Part of a small language model's weights.
Size: 10 layers, width 256, 4 heads of 64 (1 for keys and values), MLP 320 SwiGLU, vocabulary 2144, 4.66M parameters.
Architecture: RMSNorm before each block, rotary positions, biases on query, key and value, tied embeddings.
Training: a variant of Muon for these matrices, 89M tokens, 5404 steps.
MLP neurons of a small language model. Each row is named by its layer, matrix (gate and up: input weights; down: output weights) and neuron, and shows model dimensions 112-239. Each number is 128 + 32 x the weight over its row's rms, rounded and kept within 0 to 255. A neuron's up and down rows have the sign that makes its largest values positive.
Before each neuron's rows, "fires in" lists the words (lower case) most often at its 100 highest values on Wikipedia text that the model never trained on.

fires in: "and"
L2.gate237 [118  88 170 126  95  88 153 114 164 138 143 158  52 107 132 157 108  84 131  97  96 153 138  98 125 109 185 177 120 158 127 132 156 142 150  77 159  93  89 148 114 115 168 196 138  99 113 161 148 120 180 164  93  80  93  62 112 171  70 142 160 173 137 130  99 129 103 144 142 135 152  83 187  84 105 159 127 165  73 153 102 118 159 104 122 107 132 168 124 134 133 144 158 161 126 137 119 133 193 125 123  49 161 163 169 123 156 138 175 186 122 176  53 169  49 116 174 121  87 146 148  90  92  92 118 131 114 181]
L2.up237 [103 124 161 149 181  81  99  90 116 101 187 120 189  80 104 163  82 123 134  96 115 122  93  82  98  53 141 143 113 155 131 151 202 135 119 138 101  40  84 149  75 135 159 104  80 141  65 175  69 109 131 133 122 119 119  96  89 132 116 124 147 136 156 147  98 162 100 102 103  96 169 142 187 118 140 124  88 153  55  82  41 100 157 148 155 127 180 131 165 130 142 184 119 118 164 149 131  92 105  86 171 130 139 148  94 123 143 139 169 166 146 169 138 159 174 117 200 159  72 151  82 150  85 117 109  99  55 164]
L2.down237 [ 98 134 137 191 157 134 121 102 145 157 127 135 177 112 114 132 128  97  99 104 117 130  98  43 114 141 150 163 152 159 100 160 174  98 102  93  99 116  92 172 114 114 137 132  93  49  52 246 111 133 127  92 102  90 178  45  91 142 181 132 106 116  97 105 124 144 128 119 132 153 159  88 110 105 103 134 178 124  86 109 139  91 183 158 138 124  94 142 135 128 164 129 139 129 160 118 152 107 113  57 134 166 131 107 110 121 118 155 155 119 106 200 125 176 125  77 163 116 104 151  83  99 100 138  85 130  45 129]

fires in: "a", "available"
L5.gate285 [153 210 121 135  86  84 141  68 142 116  87 107 130 169 184 125  86 157 122 170 160 131 113  99 117 109 115 162  92 126 126 156 113 155 158 110 111 131 100 149 133  93 111  97  82 163 114 102 151 115 197 207 114 127 104  90 117 165 177 106 144 126 131 208 136  72 124  81 149 117 113 169  90 144 130 102 108  62 153  75 140 131  92 143 128 118 136 133  88 189 141 190 104 135 109 143  96 142 125 156 135  98 210 199 111 117 117 151 145 128 152 115  95 148 171 147 147 118 146  91 108  89 102 146 179 154 144 116]
L5.up285 [151 152 161 155 108 126 134 106 125 123 133 122 128 135 200 151  66 181 147 147 183  96 190 140  67 134 125 103 106 175 168  84  69 150 118 126 122  73 113 152 169 118 157 182 156 133 130  87  88 110 175 154 200 102 167 107 122  94 114 123 158 172 130 167 120 116 146 134 119  98 146 121 146 200  98 129  78  89 147  86 186  93  92 113 141 145 166 102 154 135 115 102 162  78  81  88 100  93 164 132 196  95 163 162 174 135 177 127 140 170 124 167 137 122 156 100 146 119 108 102 113  83 147 135 145 153 176  89]
L5.down285 [ 98 155 137 252 146 117 120 125 148 111 127 152 125 162 110 137 101 150 121 128 168 152 130 149 129 107 148 196 202 119 111 139  83 123 189 122 145 144 109  92 164 125 172 115 135  86 134 109  99  84 134 143 117 111 122 139 177  80 129 104  80 117 174 135 129   0 134 140 134  93 138 113 124 139 107 162 109 167 131  59 163 120 131 128 107 126 121 124 181 167 172 146 191 114 113 115 143  65 139 130 103 157 144 147 116 174 117 136  98 207  96 186 154  84 154 111 138 112 101 136 136  81 177 123 112 152 153 107]

fires in: "between", "number", "various", "all", "both"
L2.gate1 [189 140  65 157  75  97 110 172 111 178  98 101 135 151 172 142 119 116 141 101 132 142  85 133 125 132 125 156 177 148 132 124 109 124 115 154 161 127 119 169 125 155 131  79 131 190 179  79 111 147 115 130 122 164 131  87 133  87 166 112 152  86 177  85 128 130 199 103  62 150 175 163  91 164 136 167 177 151  98 126 191 143  89 109 119 144 107 135  79  82 106 199 104 140 119 182 107 122 164 114 182 147  67 119 132 113 144  94 125  98  99 143 136 119 143 138 109 156 184 150  37 120 107 122 147 144 158 122]
L2.up1 [192 130 101 157  86 128  72  90 144 138 141  85 142 143 162 168 133 136 148 153 133 113  46 167  80 134  83 141 150 151 126 112  92  98 129 117 124 131 166 161 129 122 139  86  72 159 167  89  87 138 132 171 102 155 136 142 117 117 182 126 150  68 193 134 162  87 219  97  96 170 145 173  84 156 107 112 185 145 146 130 177 108  39 127 145  91 109 166 139 130  46 181 125  90  83 149 145 146 163 126 142 117  53 121 146 121 159  82 126 141  94 180  94 111 114  89 151 128 167 137  44 161  96  90 163 108 128 126]
L2.down1 [114 125 115 142 103 177 130  76 134 149 160 136 127 147 143 159 124 169 107 117 182 108  84 137 130 152 110 120 144  78 103  81  99 147 100 102  88 129 135 167  89 125 150 118  83 107 123 118  96 125  93 135 105 127  95  57 120 140 149 186 171 145 114 120 131  75 146 146 165 139 150 169 115 134 103 144 211 143 130 114 119 146 117 138 130 138  80 181 141 125  91  94 114 134 131  71 159  92  98   2 134 132 120 174 115 137 128  47 107 157  68 125 106 109 192 162 138 150 169 150 128 106 152  96 169 161  93 178]

fires in: "and", "also", "season"
L4.gate250 [151 162 115 109 121 132 123 132  99 116 154 132  98 109 146 126  96 140  79  70  99  89 134 100 159 126 101 157 132 143 130 195 179 150  89 167  92 164 101 209  99 146  82 112 125  92 123 129 159 105 108 129 107 134 155 162 104 118 150 149 198 157 122  84  91 121 133  93 141 109 152 121 153 156 164  33 102  85 156 110 149 145  94 150 164 152 126  59 144 140 115 120 150 141 170 207 168 187 189 110 157 173 140 172  72 167  92 149 168 132 160 109 109 115 148  93 104 124 113 107 107 190  72 188 111  86  86 152]
L4.up250 [142  78 201 189 149  79 179  90 131 174  99 114 116 105 115  72 121 117  55  98  98  98 138 103 104 158  95 224 170  87 102 115 134 147  87 124 140 128  96 119  94 142 119 104 131  50 123 126 114 162 137 120 139 142 203 122 164 123 134 127 133  75 108 103  85 101 116 128  85 230 109 125 117 119 129 120 116  95 139  71 163 121 184 160 149  96 161 167 137  69 134 141 160 137 166 112 158 148 144  85 160 117 112 113 176 142 103 149 120  84 116  70 191 117 139  95 109  95  58  87 131  97 112 105  75 123 137 117]
L4.down250 [110 160 146 137 115 125 100 168 118 133 172 133 170  90 111 174 145 102  46 129  97 107 162 114 102 102 133 172 140 147 143 113 107 121 154  82 148 164 162 118  59 165  96 154 121 130 110 115 183  85 112 106 138 155 103 112  91 168 104  73 124 145  98 108 130 162 145 162  78 117  99  93 118  97 122 155 138 171 150  65 139 128 170 152  98 186 108 101 111 127 136  96 112  36 152 146 139 141 109 130 120  95 169  91 157 125 133 120 121  81 140 127 123 120  98 122 149  83  83 119  59 144 181 129  94 157 105 132]

fires in: "new", "which", "as", "asian", "meat"
L4.gate253 [166  94 111 161 128 113 137 128 149 150 136  75 127 144 115 138 102 133 112 108 162 149 112 158 144 149 160 166 123 160  89 163  95 156 120  82 153 105  91 157 159  84 134 121 158 131 116 164 142  57 156 109 129 172  56 151  67 178  96 153  77 126  90 109 103 112  99 203 105 124 158 163 106  84 158 122 100 155 170  93 110 163 120 143  79  90 128 129 112 209  94  78  66 131  80 115  95 139 163 148 126 129  74 185 252 112 115 132  83 147 159 159  58 155 149 110 103 137 163 109  69  94 149 138 151 153 145 126]
L4.up253 [154 146  80  94 163 125  80 145 101 149 179 145 135 141 163 145 111 168  83 134 180 149  99 125 149 194 101 136 105  96 173 160 129 103 117 130 151 129 195 103 167 165 145 144 156 125 123  73 109 126 108 106 119  87  85 136 150  66 166 130 124 143 140  66 174 101 111  70 134 105  95 139 123 142 129 188 101 130 117  95 148 121  93 111  99 117  77  95 122 113  90 121 184 196 129 152 157 134 136 108 166 154 106 129  90 172 141 101 140 106 187  70 188  92 187 113 156 161 123  97 149 122  60 151  94 140 189  63]
L4.down253 [148  93 126 204 147 114 141 100 120 125 159 145 154  93 112 144 109 172  96 113 123 116 114 110 132 140 164 109 130 147 127 162 155 166 111 142 124 102 177 130 113 106 144  50 153 113 123 128  59 130 164 161  86  91 138 124 193 139  63  66 132 149 123 104 173  65 146  85  94 101 136 103 109 109 124  87 190 160 100 118 123 103 101  87  96 113 115 126 131 133 166 162 106  97 136 118 153  65 132 110 100 139 141 176 156 147  87  76  81 176 156 159  83 158 116 104 103 165 117 123 160 111 103 130 123  67 103 118]

fires in: "a"
L2.gate57 [122 156 117 145 133 131 197  98 116 107 161 156  98 136 113 123 167 120 146 184 167 123 198 102 109 160 118 126 166  97  97 128 103 106 138 180 178 113 164 110 163 114  99 114 143 201 136 132 140  93 144 196  73 141 124  91 149  98 128 104 106 133 129 153 141 121 136  95 142 133 130 116 168 123 117 153 137 112  77  37 116 141 103 127 173 141 139 132  97 114 122 154 154 160  85 128 150 214 114 187 143 124 147  93 165 168  89 102 160 201 188 195 160 176 139 155 106 166 187  97 142 103  81 125  99 139 155 101]
L2.up57 [112 145 128 114  68 139 163  98  99 139 115  96 133 143 163 114 170 184 122 134 173 105 202 128 146 182 128 157 123 107 149 149 117 163 114 168 204 182 126  88 100  74 150 118 139 179 143 113 127 141 146 177 101  97 132 120 130 119 155  85 150 152 130 157 138 128 150 151 179 122 150  93 162 115 134 139 154 147  92  37 122 154 105 109 143 134 168 127 110 115 127 188 194  69 120 170 154 170 114 147 148 171 133  72 131 162  93  89 156 196 142 170 157 134 164 187  92 111 184 103  81  98  80 144 109 119 206 105]
L2.down57 [118 170  53 210  99 169 126 137 161  84 185 141  94 142 113  95 109 145 153 163 137 148 149  87 117 113 139 156 143 144 121 153 124 119 175 160 168 122 118 132 180 138 179 109 124 127 142  95 107  90 110 151 119  69 123 141 137  55  86 116 124 136 165 126 133  85 146 168 156  98  84 118 110 192  95 171 116 103 129  88 192  78  98 191 172 158 132 122 191 125 170  89 174  59 138 138 102 123 149 135 145 162 141 128 128 153 127 151 137 178  98 144 180 159 170 162 132 132  83 145 146  73 178 123  90 129 161 115]

fires in: "which", "where"
L2.gate254 [109 164 117  53  92 120 187  89 150 141 134 120  79 132 117  90 172 139 133 155 156  90 105  98 173 106 130 144 111 177 138 162 117 162 149 110 185 189  97 150 126 120 178  98 111 192  79 124  92 150 162  83 178 142 143 106 133 110 115 103 168 111 146 144 137 116 150 157 113 122 144 101 158 149 158 202 118  94 158 129 192 166 144  97 111  92 150  96 153 103 145 107 100 201  91 133  83 113 165 147 121 129 108 134 147 118 146 130 102 125 148  85 143 110 100  97 149 127 132  83 113 131 130  92  81 140 206 165]
L2.up254 [110 191 125  80 138 139 134 182  99 162 119 159 119 161 101 176 157 104 137 131  95 133  85  99 127 126 130 196  89 103 196 197  78  62 142 107 135 112 160 166 165 109 113 150 125 119 135 185 105 183 159 139 130 118 169 135  73 123 101 147 152 152 125 116 171 153 101 146 170 106 160 128 127 208 135 110 122 140 156  94 117 115 141 166 131 137 168 121 117 129 135 172 166 144 132 136 240 115 174 117 166 168 121 139 106 159  86 124 108 128 108 117 117 167  88  93 147 131 133 143 142 109 170 150 135 122 145 131]
L2.down254 [106 120  85 146 134 176  89 147  89 111 106 134 153 143 126 166 162 120 138 112 104  95 118 127 100 133 187  99 170  90 140 147  90  86 157 125  94  96 165 123 175 107  88 116 118  79 140 131 105  96 161 189 181 149  97 144 101  66  70 158 204 160 109 126 113 159 138  97 128 127 111 144  75  99 120 141 131 150 131 134 160 164 131  86 117  99 145 187 139 106 134 112 110 130  90 102 154 163 102 129 113 164 126 175  94 164 108 130 133 143 126 101  74 178 133 120 128 105  50  63 114  98 165 143 172 152 134  88]

fires in: "several", "these", "many", "any", "some"
L4.gate249 [145  97  73 180  72 167 101 124 143 125 184 128 118 122 178  94 100 162  88 211 126 116 119 151 117 126 166 154 116 109 135 127  85 134 120 159 156 153 126 129 137  64 153 137 111 165  75  74  71 192 176 155 145 103 113  54 164 118 109 112 156 122 142 155 144  90 157 155  67  85 137 115 155  80  96 134 131 166 109 146 157  99  44  95 133  81 146 133 124 158 147 110  70 104 106 145 146 188 151 127 129 146 170 190 151 159  91 124 188 109 138 139 148 179 148 148 129 144 134 125 108 133 127 123  97 118 116 105]
L4.up249 [134 174 171 173 146 177 132  62 222 150  98 111 103 168 113  93 140 210 134  85 129 114 161 152  57  87 156 141  99 170 135 123  64 152  96 111 155 137  66 157 122 122 111 124  91 161 126 140 155 126 153 149  84 164 109 129 133 135 132 145 198 100 133 134 133 177 154 114 115 116 181  99 175 136 150 151 127 184 142 117 121  65 118 153 131 118 142 112  84 130  89 169 138  88 134  94 197 147  85 150 159 138 109 130 139 133 117 123 155 129 125 103  78 181 122 144 157  95 127 173 143  73 143 136  89 177 121 115]
L4.down249 [107 114 115 115  83 150  96  56  97 112 127 109 123 136 173 112 158 158  88 146 137 131 147  99 145 138 105  74 144 155 129 149 101 150  73 102 116 150 163  72 181 108  75 104 129 143 184 154 110 111 176 101  80 141 130 122 140 161 168 110 117 149 182 181 149 140 104  91  77 136 125 164 157  71 119  86 159 126  92  95 140 162 170 145 115  97 114 188 148 115 131  88 149  97 183 180 123  45  71 100 135 165  82  82 111 158 137  91 135 100 103 120 173 119  36  91 134 140 150 128 108 101 112 147 157 169  78 156]

fires in: "a"
L2.gate19 [124 170  91  79 140 102 143  77  95 113 139 148 114  90 111 176 157 144 149 197 122  80 139 156 115 170 164 145  96 118  91 131 138 153 118 171 151  95  62 104 116  94 166 123 119 198 179 119 122  76 186 131 113 128 129 145 143  90 158 109 103 137 127 113 113 129 119  85  92 143 153 136 116 150 138 118  99  91  68 104 115 159 127 111 157 142 161 143 152 179 137 150 147 145 159 104 163 119 107 143 112 151 152 135 124 109 126 103 157 157 156 119  88 168 176 119  66 137 106 118  90 159  76 114 135 104 145 161]
L2.up19 [127 129  81 146 141 120 151 142  81 118 140 117 168  95 138 166 134 142 100 180 153 156 175  76 127 165 117 128  98 108 126 137 171 153 138 167 173 114 120 119 148  92 136  88 107 201 117 135 132  96 141 105 149 116 140 135 112 131 101 156  95 127 153 132 181 112 155  35 124  72 176 162 121  98 134  72 113 131  59  88 103 147  71 116 139 169 159 138 159 156 141 148 146 156 195  98 159  72 114 173 145  82 171 119 135 101 116 151 119 156 174 119 126 159 115 149 120  94 147 108  77 137  98 157 166  83 128 125]
L2.down19 [113 158 150 141 135 162 139 130 171 119  79 135 105 162 135 124 138 163 179 118 122 163 130  92 169 110 125 144 184  85 132 177 122  70 147 153 105 146 116  89 203  51 124  76  70 124 142 144 151  96  88 168 126 107 123 196 135  63 125 136 119 136 170  95  91  79 155  89 137  86 144 107 125 134 156  81 107 130 138  93 105 123  70 124 136  76 147 107 120 137 119  75 166 128 147 198 144  87 169 141 133 159 125 144 132 124 180 146 117 118 104 182 122 104 165  73 171 125 156 128 138  97 171 174 162  84  91  71]

fires in: "all", "both", "many"
L2.gate149 [111 131 102 157 141  85  76 149 155 148  97  96 127 127 193 143  86 129 188  57 142 153 118 188 137 147 124 151 161 130 184 115 107 113 140 168  71 186 139 178 152 125 121  91 115 133 124 156  84 125 125 181 100 161 136 110  79 185  92 128 194 188  96 145 164  79 126 138 158 116 131 115  84 145 103 131 161 148 104 121 172 170 155 106 132 179 110 130 158 138 132 139 164 158 124 104 135 175 135 110 100 114 120 166 131 120 222  26 149 113 116 125 145  88 136 116 123 105 200 163  91 144  78 115  78 114 118 117]
L2.up149 [136 114 147 128 146 150 134  95 128 113 140 116 135 128 137 151  56 138 100 123 143 151 127 183 186 121  92 114 151 179 230 141 152 104 168 170 123 136  95 112 175 146 162 107 111 138 114  98 124 152 107 127 142  83 184 104 158 164 102 146 179 160 112 190 158 113 106  82 163 127 125 140  66 104 118 175 110 129 116  96 147 177 141 122 105 116 141 197 177 132 123 141 115 152  96  89 134 166 132 124 165 149 110 180 130 115 139 106 123  97  95 125 127 161 129  83 158 153 111  96 113  89  96  75 123 157  40  94]
L2.down149 [132 123 106  67  77 156  80  56  97 192 194  89 163 124 158  85 149  92 105 149 139 126 119 136 198 125 101 139 160 137 118 107 155 120  66 139  82 154 158 157 156 128 169 126 108  73  91 160 136  89  81 125 155 145  88 125 133 203 127 138 181 142 155 140 109  74 145 122  72 117 143 110 126 179  81  88 165 139 121  89 131 160 129 135 141 112 144 176 160 109 217 164  69  93 102 114 120 123  88 141 121 109 119 157 182 159 138 117 205 107 124 174 134 107 141 116 160 153 128 153 163 122 169 107 177 100  84 113]

fires in: "born", "died", "life", "medal", "education", "married"
L4.gate93 [ 95 175 160 133 138  62 154 133 107 183 157 176 102  77 140 137 116 112  92 185 114  87 114 170 174 176 193 101 118 142 132 166 113 137 185 137 142 175 150 162 145  54  94 121 121 115 142 109  85 107 113  83 163 126 157 164  96 140 112 134  91 116 159 127 103 162 137 128 154  66 134  92 105 148 152  91 143 139 100 125 183 144 100  58 146 108 120 109 131  71 149 123  68 140  44  97 119 148 140 119 150  66 152 136 145  72 126  99 198 114 157 158 158 152 129 165 108  94  90  42 133 141  84 201 159 123 135  94]
L4.up93 [145  89 181 110 125  93 161 113 164 114 128 166 140 158 112 101 121 144  68 192 146 112  68 145 158 158 148 139 174 186 105 140 109 115 151  86 121 151 134 141  87  71 150 180 136 134  85 113  74  92 166  69 133 152 119 205  81 137 159  96  66 113  83 126  88 103 110 127 153 130 149 172  85 114 174 124 126 105 150 118 142 158 100 157 159 130  94 156 120 165 132 140  71 192 123  82  85 121 129  98 118 122 163 148 186 112 161  95 183 134 124 150 154 167 103 138  79 137 154  95  87 157  94 191 130 133  83 134]
L4.down93 [155 106 123 129  28 104  93 142 170 152  68 145 144 140 147  91 145 137 122 195 163  91  92 121 135 139 134 165 143 126  97 125  63 187 127 119 166  95 124 131 147  96 134 156 121 108 101 129  96 157 174 135 137 124 119 101  89 114  85 107  90 112 117 122  96 130 186  81 116  62 113 130 105 183 124 142 163 103  90 126 127 172 155 151 134 134 150 149 133 143  90 157 116 116 110 140  95 141 139 120 140 183 155 109 150 163 153 141  53 135 133 141 132 164  92 161  93 144 172 101  89 120 118 110  91 132  75  99]

fires in: "his", "minister", "ministry", "s"
L4.gate22 [118 123 132 116 163 120 155 106 128 148 128 169 113  49 125 137 117 106 133  68 179 181 149 118 121 178 131  81  84 120  93 134 143 144 149 134 159 149 107 121  83 184  95 134 103 148  85 113 122 137 155 123 164 106 113 198 144  48  24  92 174  87 111  62  52 126 151 119  72  96 107 178 141  96 146 127  76  98 110 105 159 131  95 116 182  99 153 138 120 144 143 157 132 122 177 139 103 121 111 140 130 159  96 113  75 149 157 163 186  85 106 114 152 132 104 175 126  86 109 164 136 138 129 146  95 124 116  98]
L4.up22 [172 116 144 116 111  44 193  86 110 138 130 205 146 117  72 155  80 143  72  73 111  89  88  81 115 192 160 118  85 150 118 112 190 133  92 116 132 118 120  93  99 139 167  92 146 120 156 157  81 112 198  99 124  96 176 126 130 136 109  87 168 154 114 156 101 156 130 121  99 130 113 182 162 141 131 168 115 132  95 116 139 112 128 161 156 131 127 145 119  68 122 104 128 126 112 118 152 106 120 130 106  85 123 117  73 117 124 151 160  91  75 124 128 148 123 166 109 107 188 132 133 142 137  99 154 143 120 124]
L4.down22 [111  94 124 179 101 162 144  75 127 102  97 123 178 161 116 136  86 110 107 119 152  96  97 154 140 131  85 133 131 146 137 160 116 125 104 132 141 118 142 133 166 128  86 150  62 172 188 131  70 120 145 108 116 152 116  41  76 121  93 165 136 160 127  88 119  86 133 130 169 129 146 122 143 147 122 136 122 120 144 134  85 137 152  97  74 138 155 122 162 145  73 119 161  76 116 141  80 110  92 134  97 107  93  60 146 102 185 109 179  98 157 143 152 129  99 165 133 121 104 189  91 135 110 104 111 175 121 132]

fires in: "there", "due", "larger", "private", "largest", "primary"
L4.gate105 [139 150 160 122 121 148 160 190 174 198 117 130 154 123 175  97 135 159 118 160 157 164 127 140 124 115 171 148  75  97 125 106 160 132 182  90 176  95 189 118 155 142 104  72 102 123 138 135 153  99 136 175 130 168  73 145 136 140 133 145 103  95 188 182 162 109 128 160  97 122  83 129  86 138  85 101 149 104 158 155 112 118 115 128  44 149 134 153  86 134 154 120 121 156 150  61  93  50 142  86 146 102 121 117 182 120 125 150 171 127 196 109 134 128 115 155 145  77  68 163 147 108 157 107 123 160  76 141]
L4.up105 [125 183 108 131 104 129 123 145 160 106  90 138  59 180 107 104 160 143 168 170 168 110 161 128 122  80  84 110 124 113 133 135  88  85 110 101 124 149 158 130  54 136 171 146  75 133  81 119 144 185 109 121  93 152 107  92 136 190 155 111 158  75 159 192  91 149 177 149  63 125 140 187 152 148  98 176 112 157 184 129 124 127 119 136  99  98 184 114 146 152 126 156 125 176 185 183 139 151 137 130 154 133 144  91 154 100 151 123  87 142 133 151 113 129 140 126  83 173 121  96 106 109 123 122 134 158  94 147]
L4.down105 [127 169 135 108  69 137 180 113 161  45 155  99 179 134 133 178 186 175 104 150 103  99  60 168 122  70  68 149 172 116 143  96 106  78 123  74 145 147 175 121  92 124 119 162 106 141 101 147 175 183 199  98 111 149 134 105 120 147 125 116 204 113 137 120 119  99 153  81 120 106 132 121  93 126 138 116 101 107 104 115 100 116 114  99 175 131 123 139 120 159 112 141 141 135 101  94 122  89  74 113  75 146 153 115 110 140 110 142 159 111 147 139  96  72 126 107 133 108 153 173 119 103  44 166 100 165 161 145]

fires in: "after", "to", "by", "per", "performance"
L4.gate55 [145 112  50  96 158  84  83  59 123 115 141  81 112 147  82 148  94 121 111 154 159 126 128 158  55  99 113 106 106 108 139 138 130 133 120 122 104 136 126 160  89  61 159 192 158  95 113 141 127 130 106 138 185 143 104 110 129  60 125 108 142 121 191 137  62 124 143 104 156 122  86 133 133 132  57 146 126 106 156  74 130 101 104 166  83 113 197 108 149 122  59 165 142 156  97 143 124 111 138  87 126 118 158 155 114 109 103 172 197 146 153 151 187 113 116  91 137 139  74 114 117 116 130  97 123 146 131 115]
L4.up55 [122 115 138 202  98 164 152 124 148 150 119 167  67 105 163 107 165  77  72 130 206 146 130 140  61 130  95  80  94 146  70 137 128  93 103 148  53 111 100 142 104  89 140  63 110 135 143 190 113  63  71 101 130 195  74 198 159 134  89 148 124 137 118 100 103 126 140 105 176 107 119 116 166 137 128 107  80 186 143 132  79  98 119 110 107 128 190 137 166 112  89 144 155 117 119  85 113 198 193 114 127 124 117 118 140 123  76 132 143 234 153 160 122 111  65 147  65 147 123 115 134 110 116 103 119 135 150 110]
L4.down55 [143 166 131 120 100 114 145 145 130 138 135 125 107 178 116  99  69 118 125 158 135  63 124  86 130 170  97 179 156 161 126 129 157 123 157 126 126 124 101 158 111 148 153 118 107 129 142 144  90 102 125  95 149 152 133 166 167 119 100 146 154 142 112 162 117 148 190 108 115 104  73 141  90  74 157 156  54 122 144 164  94 151 130  90 113 150  81  95 123  91 164 135 155 122 152  81 149 177 156 114  79 213  75 151 151  77  87 112 126 164 122 151 121 157 136  84 180 121 164  89  95 111 127 131 126 129 153  46]

fires in: "than", "some", "at", "any", "due"
L5.gate7 [188 119 157 161 146 114 147 113 155 107 109  90 144 130 100 139 118 214 134 107 150  94 144 128 174 122 121 153 171 136 115 161 106 183 116 105 153 211 109 171  97 132 103 113 152 155 158 128  86 127 135 109 165 135  58  87 108 169 188 153 142 104 126 103 105 151 166 135  47 138 188 135 110 113 164 101  92 108 115 138 216 123  87 154 147 154 157 175 127 138 142 204 142 143 124  94  95 111 113 141 131 117  88  96 111 195 134 173 152 149 164 118 156  83 113 118  90 123 137 103  68  68 116 121  95 101 174 128]
L5.up7 [157 119 134  53 113 133 151 127 112 121  99 131 144 129 169  80  66 145 161 115 130  79 165 159 176 111 118 156 132 131 144 123 107 128 133  74 125 129  99 147 183 124 197 135 153 151  74 135 106 100 122 104 127 106 152 173 106 131 174  80  95  73 149 129 114  86 106 132 110 102 103 123  84 139 120 117 174 116 150 122 136 127 108  88 167 158 133 177  97 157 107 186  85 159 145 105 150 160  67 148 192 119 146 150 134 167  80 122 158 189 123  89 129 202 134 106 140 142 112 128  93  87 118 137 148 218 116 113]
L5.down7 [ 80 147 128 187  94 188 102 101 124 142 137  97 143  73 167 113 121 103  71 119 111  64  95 123 133 100 128 167 107 128 119 139 195 133 109 121 145 109 156 123 161  64  92 113 102  88 169 150  98 127 133  97 137 120 100 129 135 105 135 115 137  97 150 110 173 115 157 128 111 168 179  72 156 146 123 131 121 156 116 134 132 175 129  77 124  71 126 107 138 173 118 146 192 117 160 114 130 143 122 138  93 162  91 105 146 173 106  27 110 105 157 117 145 157 109  73 150 109 164 154 113 114  27  97 157 113 148 135]

fires in: "born", "introduced", "education"
L2.gate241 [139 159 196 148  93  72 117 131 209 118  97 161 154  98  91 138 150 124 143 200 115 118 145 136  96 151 178 156  82 120 142 189 172  94 158 102 113 120 102 125 127 137 126 131 103 102 198 149  59  93 171 194 181 145 141 155 137 132 111 140 130 138 134  62 160 104 139 135 142 143 131 105 112 154 114 103 154 151 143 194  99 140 164 114 114 141 166 160 125 115 188 134 106 150  67 146  58  97 183 229 102 119 174 116 206 123 117 167 100 100 113 159  97 133 133  85 101 128 121  90 130 154 151 117 129 121 138 104]
L2.up241 [151 134 179 139 133 116 103  95 183 139  62 152 170 100 125 100 120 133 173 124 115  70 162 119 147 136 133 156  96  94 116 181 163  78 104  58 132 137  95  94 149 190 189 142 104 142 165 110 120 154 166 182 145 154 119 127 109 186  93 146 172 125  98  92 144 127 165  75  83 167 109  94 149 216 175 112 161 152  89 150 118  62 113 134 145 112 117 136 106 122 188  97  91  75 110  82 113  92 107 181 173 144 139 103 123 112 145 157 136  81 128 153 100 129  76 192 144 103 113  81 164 125 100 126 120  89 151 118]
L2.down241 [164 136 193 151  77 131 162 158  88 156 135 117  95 104 151 106 124  74 183 106  66 121 167 164  90  88 148 138 144 111 152 128 187 153 198 104 107 201 141 139  75  88 164 137 154 192 125 127  83 160 158 175 109 143 130 148 159 114 107 170 115  99 122 120 137 149 202  75 131 106 105 145 175 159 114 101 126 122 136 135  93  93 147  85 141 124 153 116 106 127 107 113  54  87 101 113 138 152 104 140 132 164 114 143 114 138 189 120  85 107 100 151  76 121 142 196  82 119 106 127 132 114 101  42 104 113 131 155]

fires in: "by"
L4.gate40 [135 130 146  31 141 137 146 124 153 155  87 109 174 110 165 131 171 128 119 106 175 146  79 126  78 148 180 117 143 130  79 170 134 148 154 124 161 151 102 128 168 137 150 121 112  77 196 143 131 110  76 138 180 135 120 145 116 165 179 104 105 119 114 128  88  80 126 196 112 101 133 130 113 135 142 143 142 123 137 143 170 170 152 106 146 113  84 114 134 187 112 116 160 134 137 128  83 163 171 160 150 137 150 204 155 164 137 140 154 168 146  75  99 173 110  91 163 107 147 168 148 101 183 145 116 141  99 166]
L4.up40 [159 180 169  96 152 109 191 162 108 156 128 142 102  89 150  70  85 160  99  85 166 142 146 163 109 162 127 107 158 136  97 147 120 163 116 139 173 169 136 100 191 103 159 129 143 132 170 170 174  95 128 131 161 194 175 122 127 160 155 175 204  51 152 134  95  84 160 149  61 179 113 127 189 185 180 146 159  78 142 148 166 119 145  99  96  98 111 132 116 127 127 163 141 151 133 136  94 155 112 185 106 115 129 120  93 137 157 131 118 208 136  97 105 144 115  98 122 108  97 136 115  91 160 131 141 173 111 167]
L4.down40 [ 89 137 169 133 137 189 144 106 127 116 120  85 187 177  91 113 127 121 153 182 136 115 120 120 120 200 119 145 129  98   0 127  89  80 129 167 152 118  90 179 142 123  90 157 162 138 137 115 127  76 125 144 164 110 143 118  57 175 139 176 174 113 127 135 128 133 171 145 139 159 140 150 125  96 165  85 105 161 132  83 124 162 150 152 120 120 172 112 108  71 148 198 167 107 105 117 123 132  98 113 160 137 162 115 108 147 103 111 117 170  79 122 162 162 147 136 153 134 137 110  83 102 132 117 115  98  95 127]